MLP neurons of a small language model. Each row is named by its layer, matrix (down: output weights) and neuron, and shows model dimensions 112-207. Each number is 200 + 40 x the weight over its row's rms, rounded and kept within 0 to 999. A neuron's up and down rows have the sign that makes its largest values positive.
A block is one neuron, or neurons of one layer that tend to fire together. After each block is what it responds to, as a language model described it from the Wikipedia text at the highest values.

L3.down788,242,221,182,205,205,134,193,194,235,279,175,217,181,236,236,211,210,219,287,189,169,280,203,211,169,248,166,153,146,223,222,222,225,237,200,174,185,219,255,245,176,216,126,188,219,239,177,222,245,260,168,220,174,226,282,199,154,213,278,226,241,210,228,213,195,200,151,191,219,256,199,176,179,218,211,209,171,198,111,223,242,190,176,206,218,140,192,129,178,212,198,177,173,211,278,250
L3.down1339,187,252,223,176,191,138,251,192,163,198,217,201,224,247,242,143,193,231,219,209,197,190,181,189,184,221,141,231,162,247,141,267,197,212,271,221,149,164,190,169,261,236,204,253,172,207,166,213,153,261,314,174,205,143,204,213,211,200,191,317,126,213,225,195,204,246,242,126,273,261,206,159,222,161,237,214,260,187,139,142,237,279,218,263,247,193,245,184,250,191,228,150,231,220,229,149
L3.down1756,168,165,181,222,201,116,237,208,250,168,170,233,185,206,194,197,209,185,136,247,127,352,97,186,189,191,186,150,189,186,193,168,214,119,214,174,183,229,201,218,164,261,196,127,214,164,199,221,139,178,233,157,243,138,246,246,186,216,172,229,222,171,162,177,205,134,158,208,192,228,159,155,209,135,190,151,235,184,185,218,236,231,176,326,231,195,177,223,235,218,204,247,211,138,356,132
L3.down2199,137,213,185,183,167,166,196,210,258,239,205,247,214,229,244,199,230,200,140,222,185,192,210,176,208,227,190,146,260,152,184,144,244,192,138,190,233,222,147,206,118,210,0,208,184,224,101,228,223,242,188,234,231,164,245,94,285,228,203,240,182,152,245,172,230,191,175,184,150,211,127,154,190,128,234,209,189,215,259,199,192,277,175,239,262,104,290,169,224,234,184,232,200,301,149,183
U.S. abbreviation. Fires mostly on the S in U.S. before a noun, as in U.S. Army, U.S. Senator, U.S. dollars; weakly on scattered tokens such as possessive 's, an opening bracket, or a table pipe.

L5.down174,235,82,195,198,176,186,209,208,217,151,244,167,220,198,188,187,220,221,187,222,233,297,141,169,188,214,290,186,136,233,253,190,172,186,237,163,143,168,209,124,186,232,78,115,258,223,192,218,317,186,134,228,272,215,136,180,173,243,224,222,229,274,200,123,170,273,276,236,242,228,227,247,202,163,168,243,214,190,240,233,152,232,298,203,243,210,189,233,199,253,140,161,180,291,199,152
L5.down228,129,164,253,261,229,184,190,252,236,232,160,206,130,156,229,165,190,248,88,170,231,207,264,272,165,144,205,233,184,246,135,135,161,222,185,234,115,200,219,198,200,264,156,209,218,111,197,263,216,114,236,199,187,272,232,190,205,190,256,162,188,214,154,148,215,174,203,194,113,216,211,215,218,204,202,205,251,151,231,219,155,136,143,187,223,184,298,159,166,141,159,204,202,131,288,227
L5.down591,163,188,182,214,152,182,302,143,149,167,241,253,185,155,186,176,233,144,147,283,209,208,234,214,216,231,158,207,223,144,265,232,186,221,190,254,133,192,223,235,229,256,77,177,108,241,198,222,238,180,187,260,176,207,271,111,231,226,251,134,134,226,199,161,119,203,176,137,220,244,258,173,191,205,205,237,202,173,212,179,185,164,204,218,210,176,156,278,203,140,216,93,189,133,181,124
L5.down736,183,146,187,173,248,236,205,197,144,225,189,192,211,181,231,229,222,231,158,205,254,207,182,203,184,264,186,218,242,173,217,185,245,255,228,127,190,154,265,178,159,186,170,209,164,148,192,244,217,240,209,132,172,267,173,177,180,229,156,108,208,240,179,230,243,200,201,144,202,239,158,217,228,223,191,174,225,106,169,209,259,129,286,209,225,243,201,273,141,167,213,167,212,195,179,181
L5.down963,178,196,244,198,170,191,273,194,174,210,184,239,183,189,144,179,186,205,183,178,237,183,255,260,249,231,192,231,203,162,257,170,163,165,202,184,242,237,198,286,228,144,108,293,246,167,236,269,211,307,217,210,272,235,166,243,174,127,153,222,166,247,190,156,186,202,241,201,224,182,164,194,85,209,200,295,237,254,225,118,160,195,235,216,235,221,156,184,194,233,205,249,190,247,216,200
L5.down1039,215,210,198,136,274,262,135,192,169,251,224,226,151,196,211,195,214,230,225,196,171,143,235,155,193,231,171,212,214,174,181,150,189,224,208,225,215,265,213,139,187,287,137,194,180,237,139,178,207,250,185,182,192,217,163,219,164,164,211,229,174,220,219,183,180,163,228,174,195,177,178,235,173,184,161,142,198,118,91,186,269,184,221,235,114,211,216,170,167,208,213,224,246,152,231,192
L5.down1051,218,240,231,214,208,212,287,153,198,211,321,208,257,151,258,142,177,156,127,171,221,187,227,242,263,265,222,190,239,172,247,227,236,182,218,241,235,212,176,142,188,182,125,128,132,256,240,249,329,195,183,178,171,165,188,153,190,219,260,180,150,195,221,232,196,237,202,177,138,123,105,183,178,176,165,224,256,174,199,146,135,187,303,138,142,146,188,190,204,154,104,137,196,199,164,150
L5.down1154,193,249,159,222,220,186,188,109,261,248,170,190,214,196,204,232,142,289,219,176,229,147,231,276,199,187,312,156,195,199,120,136,199,191,186,163,247,240,189,204,282,134,107,162,107,188,214,185,178,233,200,173,229,157,172,196,199,182,212,219,232,250,223,203,131,230,235,276,128,245,176,191,280,251,150,227,194,193,201,215,195,269,252,158,231,239,177,170,306,196,289,202,172,158,218,211
L5.down1250,195,151,202,205,213,214,151,236,150,168,275,231,143,150,206,215,305,157,199,212,188,185,195,177,209,208,229,249,250,230,142,194,177,172,222,205,149,184,274,230,241,150,112,205,202,196,222,218,198,198,147,208,180,217,253,171,236,164,238,203,229,196,179,201,215,208,171,232,233,228,238,181,199,226,170,174,176,211,198,244,197,172,182,198,173,180,245,197,241,209,202,228,248,173,138,233
L5.down1296,184,232,177,187,178,267,182,119,194,262,130,200,201,251,171,282,242,241,200,149,186,150,155,201,186,115,203,205,157,186,194,156,207,215,213,229,233,184,198,145,242,191,149,212,216,191,137,215,171,163,152,237,236,257,153,232,189,165,237,232,238,200,230,206,169,223,172,145,275,289,194,166,230,139,247,146,214,210,198,283,182,219,214,180,133,322,150,170,172,121,201,256,227,180,264,175
L5.down1355,262,179,241,174,211,173,230,121,236,195,208,231,221,289,186,147,185,187,200,187,208,179,228,169,189,200,210,161,218,174,192,147,198,196,255,226,196,240,167,237,165,208,145,197,194,169,179,170,113,86,148,254,274,151,265,207,135,247,185,230,172,250,147,181,227,146,201,206,234,251,235,208,161,202,227,155,197,188,223,202,238,177,214,147,165,180,206,201,222,175,121,221,173,152,171,206
L5.down1359,248,198,229,175,142,201,176,213,211,196,266,198,180,158,209,138,201,178,231,172,285,280,200,189,229,168,183,234,209,153,180,195,142,187,216,181,198,275,186,136,198,253,151,230,172,189,166,162,185,217,199,220,165,182,267,219,245,288,234,166,184,199,222,157,213,197,213,275,264,244,191,176,182,135,216,173,149,244,182,188,229,237,221,160,165,254,159,215,115,206,176,216,185,262,183,187
L5.down1636,173,243,334,199,170,224,189,175,186,283,152,198,127,167,195,253,208,209,147,151,240,260,196,261,206,181,135,162,202,271,209,216,223,215,249,195,230,177,174,76,144,212,282,159,211,113,203,249,192,217,218,191,203,240,164,176,220,297,172,117,157,216,241,187,167,182,253,191,158,241,193,174,206,215,123,225,123,213,226,143,185,122,246,151,184,274,222,242,224,181,231,117,219,169,267,154
L5.down1739,136,174,247,210,101,136,220,163,240,184,162,199,239,153,236,271,208,233,202,259,213,188,200,157,120,162,161,191,183,234,132,186,189,218,206,171,189,159,225,196,251,192,183,173,108,148,207,259,182,205,276,203,224,201,208,200,186,182,178,196,239,148,204,210,140,270,242,183,182,195,126,194,138,126,141,206,219,111,189,219,178,190,246,202,173,234,228,197,171,218,188,235,254,198,150,247
L5.down2068,234,210,199,194,142,180,284,235,222,205,181,177,231,139,210,179,139,195,246,218,183,167,224,154,232,230,210,220,182,189,225,189,203,161,130,201,237,224,262,267,254,206,328,164,184,120,289,183,203,246,173,135,215,175,283,217,181,263,214,168,179,208,182,228,174,141,247,178,162,222,316,181,234,191,168,159,224,244,181,229,230,183,197,217,223,269,173,169,183,161,164,186,231,181,176,217
L5.down2120,221,179,208,249,177,194,180,170,264,284,225,221,210,206,234,140,190,241,223,225,221,145,134,185,228,191,148,265,156,215,279,222,235,241,229,227,180,189,154,195,263,224,177,268,200,169,231,131,254,221,191,204,209,265,189,182,166,169,160,258,227,228,237,227,154,143,130,212,186,223,189,256,221,262,184,166,194,209,194,240,200,189,139,214,227,180,217,235,204,226,251,208,140,252,173,291
Table row breaks. Line breaks and pipe separators ending header rows of Wikipedia tables (album charts, sports results), plus stray digits inside table cells.

L5.down36,187,264,225,208,169,165,233,219,258,136,260,309,188,189,196,161,204,185,250,164,205,173,252,147,213,195,182,144,240,167,242,146,254,168,230,229,144,270,213,224,198,259,47,191,215,193,228,151,142,214,254,244,233,163,196,159,208,199,178,184,163,185,200,170,219,206,267,220,248,234,248,248,174,165,226,170,161,220,275,167,284,156,203,209,184,185,165,227,245,217,140,181,162,173,245,201
L5.down164,193,259,220,196,175,160,240,233,224,280,238,163,224,229,226,208,196,227,184,156,264,256,194,216,232,196,137,229,160,228,170,230,154,218,198,184,190,246,159,203,204,209,216,217,221,211,149,111,244,301,237,239,192,191,201,189,237,215,197,139,193,188,192,170,209,252,166,213,239,166,288,230,151,178,236,168,190,173,151,333,237,178,135,198,209,229,111,207,178,222,255,256,183,187,242,211
L5.down185,213,232,181,170,221,170,209,155,145,226,170,175,256,209,163,250,204,184,261,211,207,258,178,249,226,164,210,199,166,173,151,190,235,183,171,174,213,123,163,190,203,112,176,156,165,221,181,224,183,175,251,215,201,222,217,170,158,163,187,159,222,211,130,160,188,192,191,206,229,207,201,207,174,207,227,168,183,169,202,277,283,196,204,192,160,275,192,192,146,146,190,213,132,164,189,266
L5.down382,229,234,229,201,217,167,155,193,221,215,120,217,98,229,287,233,222,212,179,209,242,200,148,189,229,230,179,196,183,90,270,243,132,181,283,209,252,210,326,184,242,186,111,151,248,160,176,178,245,215,164,146,181,146,196,238,182,203,152,221,154,184,178,186,175,167,176,233,206,216,210,213,240,215,196,112,209,264,152,117,180,214,163,241,200,178,251,191,202,128,247,122,241,189,198,183
L5.down623,212,240,283,191,227,251,174,234,202,213,258,295,182,247,186,213,244,217,179,206,198,192,185,221,258,215,191,216,206,136,252,220,232,254,219,165,179,146,155,286,201,167,185,225,149,74,101,273,183,228,172,173,190,199,238,208,187,179,170,262,192,160,156,209,177,218,213,244,210,150,89,153,228,211,225,206,234,149,211,266,184,215,168,206,220,211,203,191,204,209,193,189,222,228,240,203
L5.down875,164,190,238,265,195,245,264,248,260,240,269,235,196,259,178,122,196,225,209,187,203,183,178,218,198,161,168,191,267,113,260,193,186,168,282,188,196,212,281,239,179,223,231,193,226,186,168,220,159,203,238,154,216,183,201,194,207,219,196,179,218,192,190,128,211,168,231,175,225,169,149,193,257,245,191,235,237,121,180,235,236,235,158,170,164,180,233,262,181,198,196,129,227,227,230,162
L5.down975,200,158,197,220,191,202,172,244,183,243,160,243,142,197,142,208,200,213,199,155,209,199,217,334,239,195,177,221,198,230,247,188,152,197,150,162,186,248,170,131,222,208,225,198,209,208,228,146,238,201,192,144,208,169,165,216,228,142,164,144,211,273,120,130,229,158,249,197,232,248,222,258,177,188,218,216,227,222,171,217,182,219,271,126,233,256,213,228,225,174,276,161,156,242,203,168
L5.down1237,240,149,227,247,263,195,179,178,198,183,213,192,246,230,212,186,98,230,176,200,227,275,196,207,192,222,184,253,183,99,178,243,327,182,175,188,167,223,204,267,191,266,208,263,234,234,146,208,101,140,223,250,203,252,196,196,209,218,216,182,212,238,216,296,210,148,195,184,198,161,187,195,232,159,197,205,213,192,208,251,192,279,188,214,178,234,136,201,197,217,233,143,198,201,173,239
L5.down1809,192,207,205,201,207,169,188,178,190,265,179,252,86,269,290,264,180,244,208,222,157,253,182,198,163,193,199,198,227,191,250,175,229,212,206,239,107,229,212,254,99,258,272,197,150,237,245,188,181,199,208,175,173,185,104,255,186,167,184,157,213,217,266,170,162,190,210,160,269,192,190,183,115,172,194,155,242,177,208,293,186,191,308,120,201,285,172,202,258,215,230,191,133,256,266,194
L5.down1838,280,190,214,202,251,226,234,162,194,191,174,153,229,196,183,296,213,250,190,157,181,199,205,266,174,182,163,182,170,204,151,114,197,215,227,210,177,218,238,274,204,185,64,166,168,176,234,197,156,173,271,203,175,236,117,209,191,153,250,104,226,214,184,220,224,190,137,258,173,191,220,209,246,227,166,181,185,177,223,186,234,226,215,255,188,179,227,219,125,171,240,154,209,249,170,199
L5.down1869,170,210,240,192,176,272,158,231,213,257,232,218,165,220,238,209,196,192,184,142,200,157,213,190,189,166,249,203,154,222,214,250,147,176,265,198,106,245,236,225,234,152,101,148,167,257,202,216,147,244,235,241,188,194,185,202,251,213,198,153,213,198,247,235,216,156,158,243,230,193,248,216,240,197,155,200,211,239,224,299,121,131,219,222,178,214,222,163,200,207,266,231,198,205,251,238
L5.down1977,252,181,204,165,212,199,171,173,179,176,65,145,169,160,168,221,132,130,135,168,122,243,250,158,199,265,170,105,208,217,169,243,210,238,223,233,178,208,190,177,190,317,300,165,191,182,206,190,230,139,270,188,190,147,258,189,221,237,240,247,276,197,159,250,158,219,265,216,227,189,204,195,243,208,173,261,163,219,192,245,249,156,129,135,228,220,223,117,164,229,194,185,217,133,295,201
L5.down2095,162,240,140,177,179,239,139,207,207,206,190,180,225,208,213,225,133,186,219,155,151,68,241,159,245,195,130,181,161,180,181,209,140,140,294,217,176,196,121,192,235,154,154,275,126,168,188,122,228,239,227,213,177,249,202,201,193,186,220,190,220,103,226,237,184,128,253,227,195,233,228,138,215,230,207,200,164,208,252,191,128,216,172,152,195,211,159,206,159,244,185,187,254,199,175,204
L5.down2160,174,213,212,183,264,194,192,246,166,168,234,252,190,196,249,128,183,238,227,222,184,253,232,74,189,243,254,200,236,164,226,196,198,129,189,206,254,202,235,196,128,178,69,243,162,231,265,160,282,129,222,203,188,128,313,179,231,217,237,233,206,193,242,265,171,187,240,216,198,175,228,255,248,128,146,154,178,160,169,157,180,113,158,182,148,170,194,136,138,225,165,176,266,206,277,171
L5.down2250,112,140,215,233,201,180,264,214,228,225,157,167,238,195,210,151,225,170,216,258,129,281,201,214,164,239,131,147,175,218,245,232,122,167,246,152,162,146,205,201,110,188,148,169,184,301,187,199,212,194,164,170,180,158,133,217,192,175,203,229,168,193,183,271,222,239,220,180,268,206,201,313,233,193,198,196,201,170,98,191,243,254,139,252,224,160,201,222,209,223,274,166,232,183,262,194
L5.down2263,153,263,122,229,255,208,163,295,167,117,174,137,202,127,226,230,234,183,227,184,148,235,204,203,114,201,220,101,137,148,155,198,179,173,187,158,198,243,240,166,219,207,96,178,164,204,139,156,232,168,200,217,191,127,323,169,216,184,239,219,178,177,188,143,248,184,195,162,239,168,199,274,167,206,118,149,231,139,188,217,168,180,185,231,232,234,265,211,130,153,210,174,193,328,166,146
Parenthetical opener after names. Opening parentheses and similar punctuation right after a name or title, introducing a date, translation or gloss, e.g. "Love and All That Jazz (Prestige", "Remetea (Magyarremete", "Jiang Mengjie (Chinese:".

L3.down219,226,200,147,177,220,228,242,216,175,202,187,211,178,202,142,166,184,234,220,148,210,215,269,213,219,236,254,243,250,231,270,249,261,177,162,150,130,233,166,122,254,218,0,174,186,198,205,211,197,189,204,197,253,230,244,154,229,183,144,229,170,224,197,129,213,211,187,166,181,216,226,218,223,249,179,153,194,199,206,170,255,242,192,246,151,184,191,218,255,139,214,238,234,121,170,253
L3.down1529,188,132,199,211,173,295,170,212,202,195,247,160,150,199,260,204,223,172,136,195,286,195,238,185,204,252,224,148,273,232,173,151,200,136,215,232,187,201,225,214,149,194,0,115,258,172,178,245,153,171,189,220,210,246,140,202,235,234,223,204,204,197,153,186,250,175,187,249,196,160,206,252,247,250,239,201,184,156,155,120,163,231,156,150,151,249,229,234,199,194,273,238,238,207,237,231
L3.down1730,190,207,167,173,138,142,138,237,212,215,229,271,175,304,128,210,264,226,149,200,219,144,202,233,268,208,238,195,209,183,179,216,248,177,213,250,257,235,239,203,230,217,247,257,260,228,174,181,219,129,179,220,188,183,89,184,246,193,184,241,211,225,193,236,222,153,206,130,216,197,226,206,238,199,194,202,160,165,241,195,194,151,235,249,225,186,259,151,213,171,222,236,216,136,284,296
L3.down2272,209,142,199,223,264,264,219,190,200,178,211,175,258,143,164,218,242,212,192,220,193,171,211,146,209,242,154,295,191,170,234,180,191,255,229,148,237,195,243,268,188,201,223,190,186,186,160,186,272,229,218,175,192,194,191,218,121,190,237,214,174,178,168,210,187,220,177,221,221,210,182,192,157,154,205,163,150,174,178,265,162,114,212,122,220,158,200,193,229,214,192,192,214,186,142,180
Caption/header line ends. Newline or closing punctuation ending a short caption or header before a table, formula or list, e.g. "Polling", "Political offices", "Casualties and losses".

L2.down489,192,215,195,104,238,247,135,190,174,227,176,206,258,200,197,256,234,214,208,146,155,173,136,213,220,265,266,234,206,223,240,190,167,169,233,157,185,88,245,161,198,216,170,179,223,185,128,207,211,179,246,224,220,217,168,199,232,192,214,175,182,204,205,209,195,198,252,247,179,178,184,185,170,142,218,252,181,211,151,201,223,276,169,214,243,160,204,212,140,191,222,157,155,193,105,177
American / place-name tokens. Nationality and place words such as American, Federal, US, Michigan, St. inside proper names, often in wiki table cells like Federal Siege Trench.

L5.down191,182,204,162,125,242,235,152,252,257,255,202,257,197,123,147,220,176,195,167,199,224,231,306,213,198,155,299,255,119,210,187,153,180,182,206,170,219,227,190,142,292,154,61,208,190,215,222,141,239,215,186,238,190,247,255,214,125,168,179,172,246,192,146,205,229,231,146,171,228,264,231,140,323,200,234,150,206,194,231,184,164,206,157,248,213,146,195,220,250,140,284,273,232,183,221,152
L5.down427,226,171,166,271,221,269,186,214,213,233,248,263,234,190,182,230,227,214,169,180,187,168,237,270,216,236,255,189,163,186,213,173,159,238,254,149,165,235,219,180,243,153,300,283,115,211,115,219,230,136,238,260,176,159,151,167,164,224,229,142,204,156,287,214,128,145,177,154,177,250,216,227,200,198,241,151,188,211,137,185,205,220,186,128,192,154,233,245,193,143,151,215,216,232,137,207
L5.down744,270,230,177,146,185,181,202,170,213,275,191,212,132,232,181,234,211,179,205,188,187,192,183,229,172,196,164,230,196,161,257,195,199,265,174,276,89,218,235,165,209,164,218,173,190,234,137,225,258,210,263,141,134,200,210,157,201,225,181,229,144,184,215,190,190,161,167,206,207,212,255,166,144,176,195,192,209,192,218,111,256,237,279,114,167,221,253,179,216,203,171,177,222,189,160,191
L5.down811,206,212,177,168,190,172,143,191,199,261,150,200,151,183,226,263,198,156,185,193,235,167,204,269,210,208,174,141,182,181,194,249,57,209,201,260,208,215,222,174,152,177,230,215,88,208,194,247,189,199,195,209,217,115,226,169,212,153,198,155,267,205,226,220,180,267,217,208,241,190,185,191,190,205,152,220,166,269,233,212,182,162,214,112,124,251,164,219,146,243,193,163,216,223,311,232
L5.down980,269,249,192,200,181,164,171,256,193,204,226,215,229,199,246,160,305,168,202,182,200,171,218,153,247,253,197,195,250,211,204,199,223,190,187,154,134,346,193,216,234,200,197,162,211,260,207,150,236,195,214,211,212,153,200,207,207,270,201,275,171,162,111,184,189,237,234,156,199,190,287,239,191,265,165,209,174,214,220,227,166,180,217,155,215,198,202,191,107,191,196,210,196,141,229,174
L5.down982,206,216,242,198,197,232,203,204,200,214,251,207,140,203,240,225,205,188,180,196,198,232,200,217,211,126,195,195,172,253,249,193,225,205,239,185,245,210,251,138,181,164,35,210,184,136,207,145,111,231,156,146,188,189,153,253,186,274,221,237,179,202,182,225,176,247,195,267,160,210,182,217,220,231,277,174,253,189,112,185,243,202,167,166,186,162,193,216,175,193,170,194,161,147,249,196
L5.down1110,169,152,229,232,199,171,203,245,183,149,144,108,219,221,225,232,163,227,228,271,136,193,179,263,185,226,207,192,214,183,219,204,184,180,238,157,232,249,100,163,242,213,276,263,161,136,189,198,215,192,147,270,237,311,291,198,204,181,275,161,209,241,176,189,155,237,183,171,180,206,290,196,145,214,200,207,183,166,268,226,250,230,188,105,149,264,201,247,178,163,169,172,165,132,158,95
L5.down1176,252,182,170,201,162,201,196,155,212,246,196,214,206,184,227,168,260,186,258,201,127,186,243,207,175,300,198,233,242,170,145,181,211,185,147,159,197,221,200,283,192,206,351,140,254,231,127,217,228,102,198,206,188,175,104,185,219,241,194,224,240,195,177,199,203,225,183,141,288,183,237,240,197,197,276,210,172,166,295,223,154,169,233,287,216,174,151,188,158,224,235,190,240,227,210,201
L5.down1332,198,264,207,128,216,182,194,258,184,179,237,206,163,196,190,222,193,135,176,186,286,166,191,228,189,182,134,193,179,211,199,194,136,236,183,196,260,172,213,188,141,202,306,168,240,170,257,169,248,120,212,184,265,217,178,176,214,217,234,266,264,221,173,154,177,233,230,164,289,146,195,177,170,213,160,273,243,262,160,145,183,239,150,284,232,239,292,232,192,210,136,156,204,217,209,208
L5.down1591,243,221,224,108,206,199,178,188,135,181,282,140,178,130,230,243,228,203,141,219,259,196,243,165,156,189,263,209,204,160,144,176,165,244,109,202,193,215,212,191,154,308,182,135,171,216,152,173,192,253,248,195,188,183,215,197,280,272,217,230,185,225,242,217,160,180,160,142,181,264,204,251,169,235,267,274,228,159,266,212,245,223,209,253,133,129,189,173,220,257,238,207,197,185,145,177
L5.down1828,233,203,248,133,174,205,176,193,191,246,256,203,276,180,190,245,174,204,174,234,206,184,165,245,142,144,123,251,213,224,226,199,235,222,181,185,242,141,141,254,179,202,177,194,148,261,196,129,216,228,211,138,243,137,177,251,246,183,183,137,179,212,144,178,179,221,163,162,176,154,198,152,237,182,212,200,183,199,197,218,166,176,117,188,231,199,161,181,231,168,244,139,145,192,188,226
L5.down1960,145,139,166,174,179,231,163,220,203,189,209,169,146,279,162,205,186,208,192,152,152,205,263,209,182,204,145,184,200,184,217,182,191,235,177,270,174,162,141,137,191,193,167,212,187,246,206,210,159,179,207,243,211,235,248,210,265,260,202,202,174,217,240,235,185,241,205,203,188,163,169,233,131,218,128,230,244,187,256,129,185,198,227,223,212,279,156,243,150,188,177,169,168,240,256,170
L5.down2127,211,221,124,219,261,157,139,257,175,167,181,250,183,174,182,190,221,176,177,172,137,308,164,246,174,158,242,274,211,246,177,256,161,148,187,209,195,208,204,150,203,214,200,121,117,191,260,226,247,192,182,185,150,208,189,242,196,180,214,240,151,240,239,167,166,140,128,287,251,238,219,233,224,151,92,210,148,146,246,230,94,182,222,215,228,225,208,187,203,150,246,112,231,191,332,164
L5.down2149,211,248,272,240,150,202,184,214,143,169,228,223,206,198,198,193,130,144,205,209,188,260,178,197,150,247,253,187,144,234,206,186,149,180,196,213,159,187,189,243,197,204,228,145,167,221,167,254,216,185,160,226,229,215,193,187,143,243,257,178,237,217,207,193,185,211,171,119,204,226,278,180,216,200,197,254,207,146,251,270,176,217,208,222,239,171,223,184,193,133,138,155,268,187,174,205
L5.down2179,186,210,232,117,192,191,230,251,159,242,217,172,201,232,195,208,249,228,163,270,203,200,110,198,230,214,284,168,187,224,216,210,269,222,137,114,175,184,193,224,176,214,141,187,198,234,218,168,212,115,218,210,192,229,229,141,228,160,213,197,174,261,224,228,178,221,288,250,200,210,269,227,201,230,177,195,185,215,156,144,265,186,190,233,199,199,163,237,253,264,156,185,204,234,222,264
L5.down2539,156,184,268,179,120,163,206,271,210,226,154,228,254,234,146,166,151,222,135,282,174,255,212,202,228,131,214,172,199,167,207,212,221,161,241,101,220,164,227,183,242,160,162,150,215,188,215,196,199,311,235,89,147,179,115,246,198,267,234,267,232,142,243,164,286,238,165,182,173,226,188,232,146,197,186,224,188,169,171,176,170,179,188,235,247,186,222,130,197,237,201,222,257,235,165,328
Sports result and score positions. Separators and function words in match results, such as score commas and pipes in tennis/MMA tables, "won by", "defeated … 37–14", award wins.

L3.down115,254,236,325,233,258,204,210,221,211,224,194,257,194,225,206,131,167,182,147,203,226,163,206,191,172,186,207,260,135,166,222,195,189,189,277,217,211,205,279,283,160,223,187,239,195,175,181,240,122,238,198,180,231,174,180,182,210,155,179,197,203,217,157,196,176,251,192,181,139,194,225,193,184,156,212,179,154,197,173,162,196,168,169,205,211,136,238,240,202,167,163,262,261,226,246,179
L3.down1804,191,190,189,219,194,249,319,223,255,188,152,132,175,247,157,185,143,159,204,204,140,203,147,202,209,207,200,212,258,182,228,236,227,157,157,201,199,177,253,185,209,187,245,202,241,244,136,174,172,162,180,195,215,207,298,220,188,135,251,227,231,252,177,178,218,175,206,161,228,217,164,232,264,168,283,210,235,147,196,212,197,215,186,184,184,79,180,258,174,225,141,208,217,233,266,248
L3.down2282,211,233,248,200,239,184,168,262,221,233,192,236,159,245,234,163,223,212,178,186,204,100,264,273,191,203,262,217,216,237,206,156,183,147,185,241,139,138,218,212,191,151,121,232,155,172,181,226,166,207,209,172,194,148,235,164,225,281,203,242,298,159,183,265,168,268,120,217,191,255,211,249,164,173,243,178,115,167,203,129,164,176,181,190,248,220,211,181,193,211,136,231,220,140,170,205
L3.down2726,283,156,204,185,214,253,210,220,260,189,140,183,276,152,240,206,191,192,172,171,197,174,199,177,132,192,154,187,202,170,209,214,135,247,225,180,254,198,210,207,192,228,203,139,240,176,219,169,238,205,217,213,202,191,237,169,218,190,203,239,272,85,162,188,185,213,141,160,207,235,243,250,250,164,180,160,227,250,294,242,163,244,169,184,172,128,318,243,220,188,169,142,173,181,183,138
Commas in table lists. Commas separating items inside Wikipedia table cells, such as year lists (1979, 1980), tennis set scores, and 4,000. It also fires weakly on scattered prose words like too, currently, still.

L2.down468,222,112,249,206,198,254,184,226,187,183,194,177,234,205,198,229,225,207,218,230,166,147,232,180,242,260,220,157,212,187,254,222,264,227,193,135,174,206,139,179,171,137,114,209,210,251,169,203,276,207,137,224,179,171,183,191,263,284,209,193,185,169,244,193,255,178,194,205,184,155,212,178,188,169,222,186,225,167,129,173,169,273,216,154,231,282,224,203,221,229,196,239,269,178,172,200
Tokens after dashes and scores. Tokens right after a dash-joined score or hyphenated compound, such as the comma in "6–2, 2–6", "by-election", "Kingston-upon-", plus election words like run, challenge, Vote.

L2.down2318,194,202,211,113,146,169,201,174,262,238,242,240,240,198,205,238,188,232,243,214,236,131,181,234,89,223,233,175,189,166,184,248,205,241,171,173,257,198,187,228,152,195,195,193,214,242,256,207,183,185,199,145,178,203,190,212,149,140,238,272,163,248,300,144,164,256,153,231,126,186,239,183,200,199,210,219,184,226,214,169,253,173,285,262,280,232,182,160,223,287,148,125,190,205,281,178
Name-following origin details. Opening parenthesis or "born" right after a subject's name in Wikipedia leads, introducing birth dates or native names, as in "Maja Bodin (born…", "(Юрий…; died…)", "ZAZ (Zaporizhzhia…"; also "from", "father" and "mother" near names.